Part of a small language model's weights.
Architecture: RMSNorm after each block, rotary positions, no biases in attention or MLP, untied embeddings.
Training: a variant of Muon for these matrices, 303M tokens, 4628 steps.
MLP neurons of a small language model. Each row is named by its layer, matrix (gate and up: input weights) and neuron, and shows model dimensions 16-79. Each number is 50 + 10 x the weight over its row's rms, rounded and kept within 0 to 99. A neuron's up and down rows have the sign that makes its largest values positive.
A block is one neuron, or neurons of one layer that tend to fire together. Before each block is what it responds to, as a language model described it from the Wikipedia text at the highest values.

Responds to: Final token of country, state or city names and of years or months in location/time phrases, e.g. Madrid, Spain; New York; in 2015.
L5.gate104:53 42 53 51 42 46 76 47 39 34 47 49 39 57 60 62 40 63 42 52 66 35 55 44 40 47 41 53 49 50 56 58 68 42 46 61 25 46 36 62 37 70 55 53 54 54 51 68 37 51 52 60 44 47 49 46 54 63 60 40 48 44 62 47
L5.up104:62 51 56 43 48 56 57 36 54 49 38 68 60 65 62 51 52 62 39 56 56 38 59 57 43 37 55 53 67 63 49 46 49 42 37 57 28 38 36 60 42 48 44 44 44 54 34 68 44 60 58 36 44 51 50 42 40 53 66 52 48 70 60 56
L5.gate184:54 42 34 60 37 55 61 56 60 49 45 44 34 46 48 49 50 65 59 79 51 34 42 59 45 58 41 62 62 41 38 51 52 40 43 69 47 51 46 38 54 54 43 57 62 53 53 53 50 52 53 49 45 51 64 57 48 59 65 37 47 24 51 40
L5.up184:51 66 61 51 48 40 46 50 49 42 28 39 49 44 52 38 72 47 50 49 40 48 64 58 50 42 54 46 64 42 53 61 32 41 53 58 66 31 61 49 61 57 46 51 63 50 57 51 49 50 51 38 09 48 47 26 31 58 31 45 54 53 49 41
L5.gate325:48 40 53 45 38 56 59 53 51 59 31 53 53 39 47 71 53 34 74 32 60 57 49 51 66 68 46 68 43 72 50 49 54 49 47 44 48 59 63 43 36 63 70 50 55 60 63 39 34 70 48 38 37 60 64 64 47 39 55 58 41 35 42 46
L5.up325:45 50 39 41 39 45 55 48 54 59 44 45 41 40 53 53 39 49 59 54 51 60 27 57 59 40 37 51 64 50 70 48 47 39 55 65 40 49 72 38 61 34 41 37 32 28 56 50 59 44 50 61 33 37 69 69 45 48 34 42 46 68 52 62
L5.gate326:57 37 44 56 46 47 48 36 64 49 46 52 32 55 62 54 45 44 57 59 40 33 41 56 61 55 42 64 56 60 59 60 45 44 44 51 41 37 63 59 38 41 45 45 57 25 62 52 56 69 44 45 60 36 54 54 58 51 30 46 48 47 43 60
L5.up326:50 46 49 68 47 48 49 31 52 51 58 40 58 61 64 61 54 34 48 46 58 47 65 56 44 46 35 58 44 33 57 61 58 58 44 49 31 53 53 59 45 50 58 59 58 51 47 50 52 53 36 70 47 42 51 49 59 55 51 39 46 62 39 51
L5.gate337:52 53 48 53 48 38 59 50 50 62 45 54 25 53 47 53 25 39 49 61 61 35 62 59 48 47 37 60 47 64 65 53 38 49 48 55 29 50 52 53 51 52 55 58 37 68 53 65 59 49 43 45 54 49 50 53 60 47 68 55 56 45 49 50
L5.up337:48 48 54 54 37 49 53 42 54 53 36 51 59 56 61 55 26 58 44 57 71 43 57 37 47 45 36 52 43 43 54 57 48 58 49 61 69 50 79 35 64 57 42 43 35 56 55 65 52 65 54 37 55 42 40 61 45 79 55 57 47 55 47 49
L5.gate339:48 61 53 50 58 53 68 68 30 49 32 43 44 34 50 49 43 46 53 43 68 58 46 52 50 52 37 51 71 51 51 42 49 33 45 50 47 39 55 53 39 45 43 41 41 41 46 41 45 45 36 51 53 40 43 50 41 55 31 66 48 24 55 43
L5.up339:51 46 26 41 41 57 41 30 54 31 52 61 44 55 66 47 51 60 40 49 37 57 30 53 56 52 43 46 34 51 53 52 60 59 55 48 35 41 42 40 39 50 46 55 57 55 52 59 42 44 61 55 80 62 40 49 51 32 60 38 56 48 39 68
L5.gate361:73 60 62 54 48 56 51 50 52 40 44 61 36 39 57 47 42 56 46 44 53 41 67 48 64 80 48 63 63 50 46 44 49 60 53 46 29 57 54 49 49 31 55 42 29 55 31 61 53 61 38 55 66 52 77 40 82 54 51 56 48 47 61 41
L5.up361:52 43 33 46 50 35 42 50 44 58 70 46 59 49 58 59 56 42 46 59 48 33 49 38 67 57 56 50 41 52 52 67 37 53 52 45 68 45 58 60 39 30 49 39 47 52 53 51 54 46 51 46 45 40 53 46 52 57 24 42 48 52 57 58
L5.gate372:46 57 39 47 57 54 47 40 61 62 49 74 60 55 57 57 49 32 50 47 52 54 65 61 59 56 35 65 60 54 37 40 36 49 36 63 40 42 60 52 58 56 51 50 51 52 43 33 46 55 40 61 43 44 62 58 59 62 41 46 39 34 48 65
L5.up372:36 46 39 64 53 52 53 48 56 69 48 60 49 58 61 59 51 46 50 38 57 52 55 45 43 46 44 49 56 56 41 44 36 41 31 61 47 39 58 58 51 41 53 41 58 47 43 36 38 56 54 51 56 40 57 70 55 67 44 50 43 46 37 65

Responds to: Month names inside full dates, usually followed by a day or year, as in January 2010 or November 18, 2022. Weak misfires on look-alike pieces such as May in Mayall and Motion.
L4.gate440:49 43 50 64 58 61 46 45 56 55 60 39 46 35 35 48 33 69 32 46 38 39 50 62 57 34 39 46 42 48 50 73 49 59 57 40 66 41 47 28 37 56 55 48 47 53 57 55 64 49 24 38 35 55 52 58 34 37 68 38 47 36 46 53
L4.up440:36 43 50 56 45 50 49 33 53 46 55 47 65 51 53 41 35 27 55 50 37 37 42 54 69 46 48 33 42 46 42 54 42 33 42 52 67 40 47 33 45 50 47 44 47 37 85 64 51 35 76 52 27 63 51 66 35 41 55 57 50 35 52 55

Responds to: A lone word-initial "c"/"C" token at the start of a split noun (couple, coin, cousins, census, cabinet), plus whole-word "father" after "his" or "her".
L6.gate137:49 38 41 39 42 49 57 67 52 52 45 46 57 50 38 41 50 49 70 57 40 61 59 44 57 57 60 60 55 10 56 60 52 64 29 56 43 48 36 35 56 50 59 33 61 40 59 58 53 41 62 47 47 36 61 55 47 49 52 58 44 54 45 53
L6.up137:30 47 62 44 55 50 48 59 49 59 52 48 52 50 37 41 57 52 38 44 49 53 31 59 46 51 64 53 60 45 58 44 40 73 45 58 64 53 40 43 44 34 44 36 57 57 31 57 45 64 52 43 79 38 49 39 60 62 41 45 51 48 34 49
L6.gate164:62 44 54 50 64 62 54 51 63 61 45 43 50 68 58 50 59 44 42 47 46 54 61 53 55 50 54 51 55 51 67 51 47 52 51 33 42 65 59 40 41 40 41 58 52 45 57 69 52 40 54 27 43 60 49 35 58 38 55 54 49 42 61 46
L6.up164:60 50 45 50 55 46 55 47 56 34 43 44 41 48 63 64 43 50 58 41 49 54 62 67 54 58 68 69 43 42 48 64 47 47 53 62 56 44 55 51 55 50 46 46 57 56 68 46 45 64 57 44 36 55 44 33 57 51 57 55 45 64 67 75
L6.gate198:54 36 62 34 49 51 47 49 44 56 70 55 47 53 39 54 44 47 85 32 44 17 54 58 46 44 64 56 54 42 34 39 43 47 54 58 46 64 39 47 51 63 61 42 64 56 70 51 54 42 54 32 45 44 47 50 56 51 51 59 56 54 50 51
L6.up198:60 31 49 36 53 35 59 49 42 60 52 61 47 64 22 35 47 53 54 26 54 60 69 42 57 61 43 42 48 53 63 43 61 52 49 47 61 41 63 29 54 55 53 66 59 48 77 55 51 52 37 38 38 58 57 61 56 59 50 36 42 47 55 32
L6.gate256:62 48 77 40 75 49 40 56 43 44 59 56 24 60 51 43 58 50 47 35 45 60 45 63 38 40 46 49 59 43 58 65 56 57 43 48 46 48 60 55 52 62 49 27 41 50 72 34 45 41 49 61 56 49 64 50 55 72 56 49 67 40 56 64
L6.up256:51 59 68 64 54 56 43 44 63 57 43 40 42 55 58 52 48 47 47 42 45 79 57 56 31 54 53 37 67 56 59 55 40 65 61 37 64 64 59 34 43 48 45 54 55 24 59 42 46 54 57 35 42 43 51 35 48 47 26 72 61 49 36 52
L6.gate310:50 31 59 45 62 59 28 47 50 52 56 52 39 61 48 64 52 54 61 49 43 46 60 49 55 69 36 78 70 46 27 57 43 34 41 46 46 50 50 44 40 59 53 60 70 52 59 34 34 50 43 48 46 63 40 66 37 42 57 58 48 46 62 49
L6.up310:40 37 42 62 45 59 41 71 56 55 39 38 43 51 49 32 43 44 56 42 51 48 67 55 47 60 37 51 62 47 51 55 55 37 60 32 46 50 60 38 64 38 60 57 40 47 64 52 77 19 43 62 52 63 52 54 41 46 40 46 48 49 72 51
L6.gate327:47 53 50 30 43 65 62 45 45 53 51 66 59 51 55 53 55 53 50 44 55 63 42 39 39 68 64 43 34 47 60 52 51 41 51 48 45 57 49 40 59 37 50 55 51 60 42 53 59 52 36 53 40 47 53 44 35 70 61 51 62 37 62 65
L6.up327:58 39 42 58 53 48 66 37 45 58 22 47 54 74 49 43 53 63 63 49 53 49 46 57 48 45 54 54 53 55 51 50 37 69 60 51 59 57 42 62 50 48 44 52 52 51 45 56 54 66 69 39 58 44 33 39 70 59 41 58 67 50 49 45
L6.gate354:40 46 57 57 49 50 58 35 53 35 69 46 40 64 50 45 44 30 74 46 52 45 42 42 44 65 40 69 47 39 52 59 47 52 63 55 51 55 33 47 36 47 46 63 42 59 46 53 58 54 50 43 49 62 59 65 56 52 53 37 65 51 47 57
L6.up354:32 50 53 53 40 34 41 43 44 49 47 53 47 48 51 58 41 49 26 50 63 46 63 53 66 50 52 42 50 45 47 29 49 56 51 53 39 72 48 54 44 50 49 50 50 42 40 29 72 59 55 69 34 52 62 36 57 51 60 45 52 48 54 59
L6.gate494:47 48 45 41 45 64 84 30 45 44 46 45 55 44 56 70 61 63 60 43 58 50 52 62 52 42 68 58 42 40 55 56 42 49 59 44 48 48 32 58 47 47 69 52 52 57 47 41 45 41 48 38 46 52 52 44 37 31 53 61 58 51 58 58
L6.up494:67 34 65 51 50 72 55 47 58 37 38 49 34 44 54 44 61 53 51 50 63 55 45 60 30 60 52 53 45 38 58 75 57 57 48 56 52 62 52 62 39 34 65 55 60 47 35 52 56 49 40 54 53 65 21 45 61 41 40 56 41 40 56 52

Responds to: Place names (states, countries, cities) and month names or years, often after in or a comma in locations and dates, e.g. California, Paris, November.
L6.gate23:46 48 47 48 48 51 57 40 28 53 30 75 56 60 53 34 61 40 42 63 61 35 70 66 52 61 28 44 56 56 31 56 43 41 40 52 46 54 61 51 61 56 49 62 40 52 43 45 54 44 36 62 66 54 65 44 44 43 68 53 42 54 61 55
L6.up23:40 44 25 65 48 55 37 69 52 57 38 66 34 50 50 47 46 53 50 46 57 36 59 37 48 56 43 51 46 36 47 61 54 45 58 44 33 70 49 53 62 55 44 57 53 49 42 66 54 49 61 70 68 39 48 46 35 61 49 45 39 61 49 49
L6.gate145:50 44 51 66 52 45 50 42 31 39 66 53 63 44 44 50 37 46 54 47 53 37 64 64 54 49 46 50 55 41 25 28 39 49 61 60 54 61 55 51 47 57 59 43 45 58 66 53 60 41 63 52 41 52 66 51 65 48 54 32 64 48 65 46
L6.up145:51 44 58 63 46 54 62 50 49 45 46 47 53 42 44 50 45 59 55 40 50 40 61 55 48 44 51 51 41 31 40 20 61 42 32 58 59 49 42 65 44 29 47 25 25 58 68 50 46 59 43 38 47 55 69 57 54 45 47 52 71 48 39 66
L6.gate264:64 39 57 67 40 59 34 39 55 59 52 29 46 50 33 42 67 62 55 42 34 50 36 54 57 50 50 44 63 40 53 43 41 64 51 71 61 55 33 53 37 52 58 32 55 70 64 52 66 57 50 51 54 56 59 34 53 46 61 51 57 61 49 69
L6.up264:48 50 43 50 55 64 67 59 43 40 52 59 49 46 63 60 44 63 39 46 44 39 49 50 70 53 51 64 57 45 51 49 52 38 36 53 39 49 42 50 55 67 51 48 35 26 59 58 19 62 56 61 49 48 49 57 53 44 43 59 50 54 51 72
L6.gate345:40 43 50 55 36 46 46 26 40 47 52 49 55 50 56 54 45 58 46 64 54 44 43 50 55 54 53 53 65 56 57 81 59 45 55 58 43 48 43 40 41 48 51 51 42 49 53 52 50 47 58 63 56 61 54 20 55 45 48 28 57 50 43 48
L6.up345:29 32 60 59 54 51 48 58 57 33 50 49 51 48 49 47 57 41 32 54 62 52 50 42 45 54 53 50 64 48 63 48 71 49 36 49 38 65 63 49 57 60 45 62 54 52 39 81 58 68 44 52 45 59 56 33 52 52 37 40 59 62 56 54
L6.gate387:54 59 57 43 40 49 58 39 44 43 64 48 48 50 53 36 37 55 45 55 58 37 44 55 56 58 43 47 35 57 59 55 68 57 62 48 63 50 34 45 45 46 57 48 55 66 73 61 45 38 51 59 53 55 42 52 42 47 49 34 44 47 53 43
L6.up387:37 54 47 61 46 68 37 57 50 67 49 50 52 46 54 65 55 46 51 48 46 42 46 61 58 56 61 32 49 46 64 58 36 52 36 58 52 59 59 71 68 55 50 48 33 40 57 67 46 55 49 47 52 56 55 54 47 60 55 51 32 38 38 41
L6.gate389:55 52 40 46 56 39 45 35 44 43 61 63 39 32 50 57 50 43 43 39 53 47 47 63 51 52 77 70 52 35 57 50 68 36 37 44 50 54 56 16 54 52 60 49 42 43 57 49 45 53 53 46 47 55 57 65 50 40 39 51 39 63 43 61
L6.up389:38 35 63 45 55 58 53 52 62 63 46 52 43 30 72 56 48 57 52 43 44 52 55 67 61 35 61 55 61 49 72 40 40 51 63 57 48 42 51 54 56 58 35 50 58 52 64 42 57 32 51 29 39 72 55 62 47 27 64 65 38 56 51 44
L6.gate503:56 48 44 63 42 46 42 56 51 48 46 61 36 39 55 38 53 52 65 59 52 51 72 59 48 39 30 45 61 59 36 61 34 53 40 63 40 59 74 47 55 50 42 37 48 54 53 55 46 73 54 63 47 63 63 35 44 54 50 50 51 64 53 41
L6.up503:60 74 58 44 54 48 60 42 80 44 36 41 44 54 62 47 45 53 43 52 57 59 78 54 47 49 37 51 61 55 59 42 63 49 59 48 52 54 59 49 45 49 54 42 51 46 55 66 43 40 47 52 48 30 44 57 44 35 53 53 59 62 50 48
L6.gate566:36 49 39 55 60 41 57 54 64 42 45 57 46 48 56 52 41 46 63 39 45 38 61 56 40 65 39 51 45 61 58 55 61 52 52 29 59 43 64 62 50 53 53 49 53 50 45 49 51 57 58 42 47 46 63 57 50 78 55 63 42 68 60 33
L6.up566:48 51 43 52 38 55 55 40 53 48 48 67 43 55 57 58 36 51 51 42 65 41 59 39 44 43 35 69 52 57 43 66 47 49 41 51 49 53 50 50 51 53 55 56 48 49 64 55 40 82 39 38 68 47 40 62 52 39 54 36 48 64 53 66

Responds to: Final token of nouns naming a person's occupation or role, often completing a suffix, e.g. director, member, microbiologist, librarian, Secretary.
L6.gate29:37 44 44 66 45 53 50 51 55 53 47 54 55 51 58 49 75 66 49 55 47 40 51 52 65 45 48 44 46 45 58 62 48 44 50 54 56 33 44 38 49 58 49 42 27 62 54 55 27 53 55 41 51 38 51 49 49 55 34 38 53 38 73 45
L6.up29:43 41 60 60 50 39 48 27 74 45 53 47 45 46 43 35 49 54 62 63 58 40 44 49 68 60 40 59 48 46 58 46 41 41 48 45 40 61 42 48 30 55 59 39 55 45 49 50 40 42 38 58 64 52 34 60 59 48 75 52 48 46 43 63
L6.gate69:64 53 36 46 45 62 42 55 68 67 39 76 53 53 49 52 42 62 50 49 58 51 56 43 39 39 58 54 48 57 61 51 45 60 44 48 49 47 44 40 56 48 51 36 50 54 39 47 35 48 59 54 39 60 43 66 35 58 42 55 48 49 58 49
L6.up69:56 48 57 55 63 70 55 56 58 67 42 49 44 46 49 57 61 53 54 45 49 53 56 42 41 52 43 56 47 63 70 41 65 30 34 43 50 39 47 47 48 54 44 43 61 69 55 50 49 55 60 63 38 33 30 41 48 41 41 54 44 46 61 51
L6.gate124:69 47 55 61 69 51 52 45 59 37 45 40 49 55 34 42 63 55 57 61 47 54 61 57 67 54 56 39 46 49 62 73 40 60 39 60 71 45 34 52 54 42 44 55 63 55 74 48 53 47 27 40 58 63 51 49 32 64 51 53 41 45 34 37
L6.up124:56 41 54 57 44 48 36 42 62 53 48 67 58 46 20 43 46 32 43 61 54 52 40 57 28 64 53 56 57 64 60 62 39 46 52 55 52 45 53 34 58 60 52 51 52 46 59 45 49 36 51 55 62 70 35 59 49 50 45 62 76 54 54 49
L6.gate152:44 60 32 57 50 57 64 57 68 46 50 44 49 65 42 44 45 64 67 31 52 39 43 62 33 42 46 61 60 51 73 51 55 54 54 52 40 43 45 42 46 36 47 41 47 45 52 44 40 32 60 51 60 63 47 57 41 37 54 59 42 39 50 34
L6.up152:44 35 35 53 56 64 43 42 72 43 48 60 37 51 20 46 47 43 47 45 35 51 61 35 23 33 47 70 51 44 46 49 32 49 44 54 41 39 60 50 48 43 34 42 43 61 42 47 55 68 54 48 34 50 42 60 40 38 61 42 47 45 62 51
L6.gate201:56 46 34 63 38 53 59 52 63 51 55 65 62 56 30 59 48 74 56 48 42 53 63 52 42 37 60 52 56 60 60 42 58 42 44 49 35 53 40 46 38 59 59 60 56 71 50 47 41 66 57 62 43 60 65 53 45 56 54 52 63 46 47 36
L6.up201:33 60 59 53 79 39 63 69 52 65 55 52 33 38 44 65 43 62 53 37 54 54 47 50 50 45 52 46 51 63 56 54 61 40 40 47 43 31 61 38 58 55 51 72 55 43 45 51 54 50 62 43 54 56 39 63 41 53 44 55 51 47 47 40
L6.gate329:55 55 41 71 51 53 59 35 56 45 43 57 51 52 52 63 59 61 48 45 30 30 60 49 47 34 60 61 52 52 47 41 30 56 51 39 66 48 42 40 40 81 41 48 52 63 35 53 46 61 63 35 43 38 54 57 66 42 53 38 39 31 68 53
L6.up329:42 41 52 54 53 45 50 51 51 57 38 54 66 31 46 63 61 63 73 46 65 47 77 63 55 53 48 54 46 44 60 56 57 72 53 52 53 42 43 44 43 42 44 52 54 44 52 61 42 45 48 45 49 55 55 52 32 58 39 41 50 48 44 46
L6.gate348:42 31 68 69 45 56 51 56 54 61 47 41 43 49 59 39 23 72 47 38 51 36 66 54 51 58 59 58 75 57 70 50 59 47 51 57 44 33 49 51 44 41 50 49 54 38 38 41 58 38 42 44 63 37 54 41 36 41 53 49 58 28 73 48
L6.up348:32 58 76 64 47 67 42 86 66 54 59 55 35 53 51 52 39 52 62 66 62 50 51 56 44 52 52 42 59 65 60 36 58 45 64 42 50 31 45 41 68 38 56 53 45 41 57 49 51 52 46 53 68 56 33 57 31 46 50 61 50 38 63 66
L6.gate471:76 43 62 46 59 53 33 38 60 48 50 53 53 41 49 54 68 57 42 53 44 56 45 80 54 45 45 57 56 57 59 51 53 57 39 33 36 58 57 42 56 56 46 35 30 42 37 55 50 58 59 44 63 72 39 50 44 40 47 66 61 46 51 54
L6.up471:48 49 59 52 54 59 45 51 53 66 58 52 61 53 58 48 63 56 42 47 51 55 54 48 38 53 48 60 55 46 64 77 33 67 42 43 44 48 51 44 39 60 42 61 45 59 53 51 41 59 43 52 71 51 45 55 53 39 77 60 59 54 46 52

Responds to: Nouns naming a person's role, title or occupation, often on their final word piece, as in coordinator, secretary, captain, commander, player.
L5.gate2:76 62 72 61 60 48 62 62 52 53 47 35 25 62 53 60 76 67 57 51 52 42 48 50 46 48 46 42 61 64 67 40 52 46 54 62 43 53 38 54 71 56 61 45 41 51 58 47 57 43 51 36 46 47 27 30 40 70 37 45 39 41 60 31
L5.up2:57 36 36 47 39 43 36 44 39 62 47 55 52 59 54 46 64 66 70 58 47 59 54 61 26 53 55 71 66 51 60 51 38 59 31 39 45 57 66 50 50 51 52 30 43 55 36 47 37 60 59 66 62 43 56 68 61 50 47 34 61 34 43 42
L5.gate154:63 37 38 60 30 43 57 60 62 59 44 40 41 44 50 56 47 64 55 64 44 51 65 64 41 59 27 44 43 52 50 46 47 62 46 52 43 51 62 33 48 52 52 36 32 52 47 45 53 54 56 44 47 69 52 47 50 47 52 54 71 57 60 45
L5.up154:51 54 60 34 48 51 38 49 56 66 61 43 57 54 50 57 48 59 57 62 34 51 59 61 46 37 37 64 57 39 48 51 47 47 40 60 43 59 49 48 37 55 42 46 28 35 52 53 52 55 50 37 41 42 41 33 39 51 62 64 53 35 47 40
L5.gate187:41 39 54 53 58 72 57 57 55 45 49 57 44 58 54 52 56 38 45 54 54 57 57 53 40 52 32 49 56 50 56 24 40 39 48 41 65 34 53 50 49 54 46 54 66 61 53 51 43 52 50 54 61 63 59 49 22 58 58 63 64 16 33 50
L5.up187:64 51 55 59 68 30 50 23 51 42 47 46 40 41 64 52 48 57 40 44 60 55 42 38 40 56 56 55 48 47 44 52 44 66 32 76 59 59 39 32 50 59 44 48 37 54 38 54 37 65 63 48 61 41 42 63 43 60 57 58 36 40 35 52
L5.gate205:58 50 54 52 56 74 52 44 48 62 48 57 49 54 51 51 59 54 48 61 74 54 45 41 41 57 48 57 44 43 49 49 28 49 33 68 55 46 51 47 45 62 48 40 66 57 44 53 52 69 55 43 59 52 45 53 41 61 43 37 64 38 53 57
L5.up205:46 34 65 72 50 38 53 71 38 51 46 63 50 54 42 59 47 74 51 40 42 66 41 55 44 50 58 56 52 57 39 49 54 48 43 41 60 46 61 38 45 49 32 59 43 37 34 49 51 41 47 70 49 48 54 67 42 43 44 50 68 55 63 52
L5.gate248:40 35 46 64 47 52 51 66 67 42 50 49 45 44 47 51 34 48 49 40 66 32 56 34 64 42 65 52 73 55 57 31 58 50 63 54 51 39 31 57 36 58 48 47 46 50 42 55 44 49 48 45 59 48 47 46 30 54 42 38 54 31 59 44
L5.up248:42 48 55 70 34 46 50 36 54 40 42 47 42 45 35 55 48 56 70 51 58 50 39 78 35 47 47 63 44 49 47 61 57 54 45 16 55 52 63 50 49 42 55 43 54 39 55 56 52 53 62 51 36 45 53 43 38 60 37 44 39 48 50 38
L5.gate461:51 34 52 49 37 45 72 59 65 43 22 23 43 64 38 53 45 50 47 60 51 34 54 60 48 42 51 58 55 50 58 39 45 60 48 50 45 54 51 52 77 45 46 55 45 60 49 47 43 50 62 44 65 42 51 53 31 57 61 61 47 27 49 32
L5.up461:44 45 50 56 59 37 51 63 34 57 59 37 50 41 56 52 61 59 36 47 61 43 59 60 42 64 58 42 43 43 54 64 62 42 47 57 54 45 69 43 49 61 37 42 75 66 39 66 54 46 48 52 50 55 34 58 52 44 54 44 45 38 61 39
L5.gate521:44 40 53 52 46 44 55 40 59 48 69 41 36 58 50 55 47 55 68 47 30 37 55 58 80 37 33 60 61 51 59 61 54 69 51 50 36 60 54 40 45 47 37 41 40 49 52 45 43 50 38 34 35 45 58 63 58 49 57 59 46 38 46 32
L5.up521:63 43 34 61 47 42 53 69 49 54 47 61 57 57 50 59 74 50 69 45 44 43 62 60 44 54 48 55 42 49 57 37 59 51 59 41 59 43 66 57 53 40 46 40 66 47 57 46 57 71 42 45 59 54 49 40 57 35 41 50 55 27 49 51
L5.gate548:65 37 59 60 50 84 55 39 57 50 39 62 36 50 34 30 55 54 60 36 57 41 65 50 50 46 38 63 37 44 52 51 60 40 47 54 47 54 51 59 46 57 40 35 51 63 58 56 37 53 47 32 59 55 58 42 33 39 47 67 40 47 52 49
L5.up548:45 42 37 57 46 60 44 53 55 64 48 53 47 66 49 46 65 52 61 56 52 41 54 64 49 64 45 58 50 39 51 47 43 34 62 34 41 59 49 46 56 48 41 53 44 61 49 62 54 67 51 51 45 48 44 41 54 37 49 60 56 37 53 57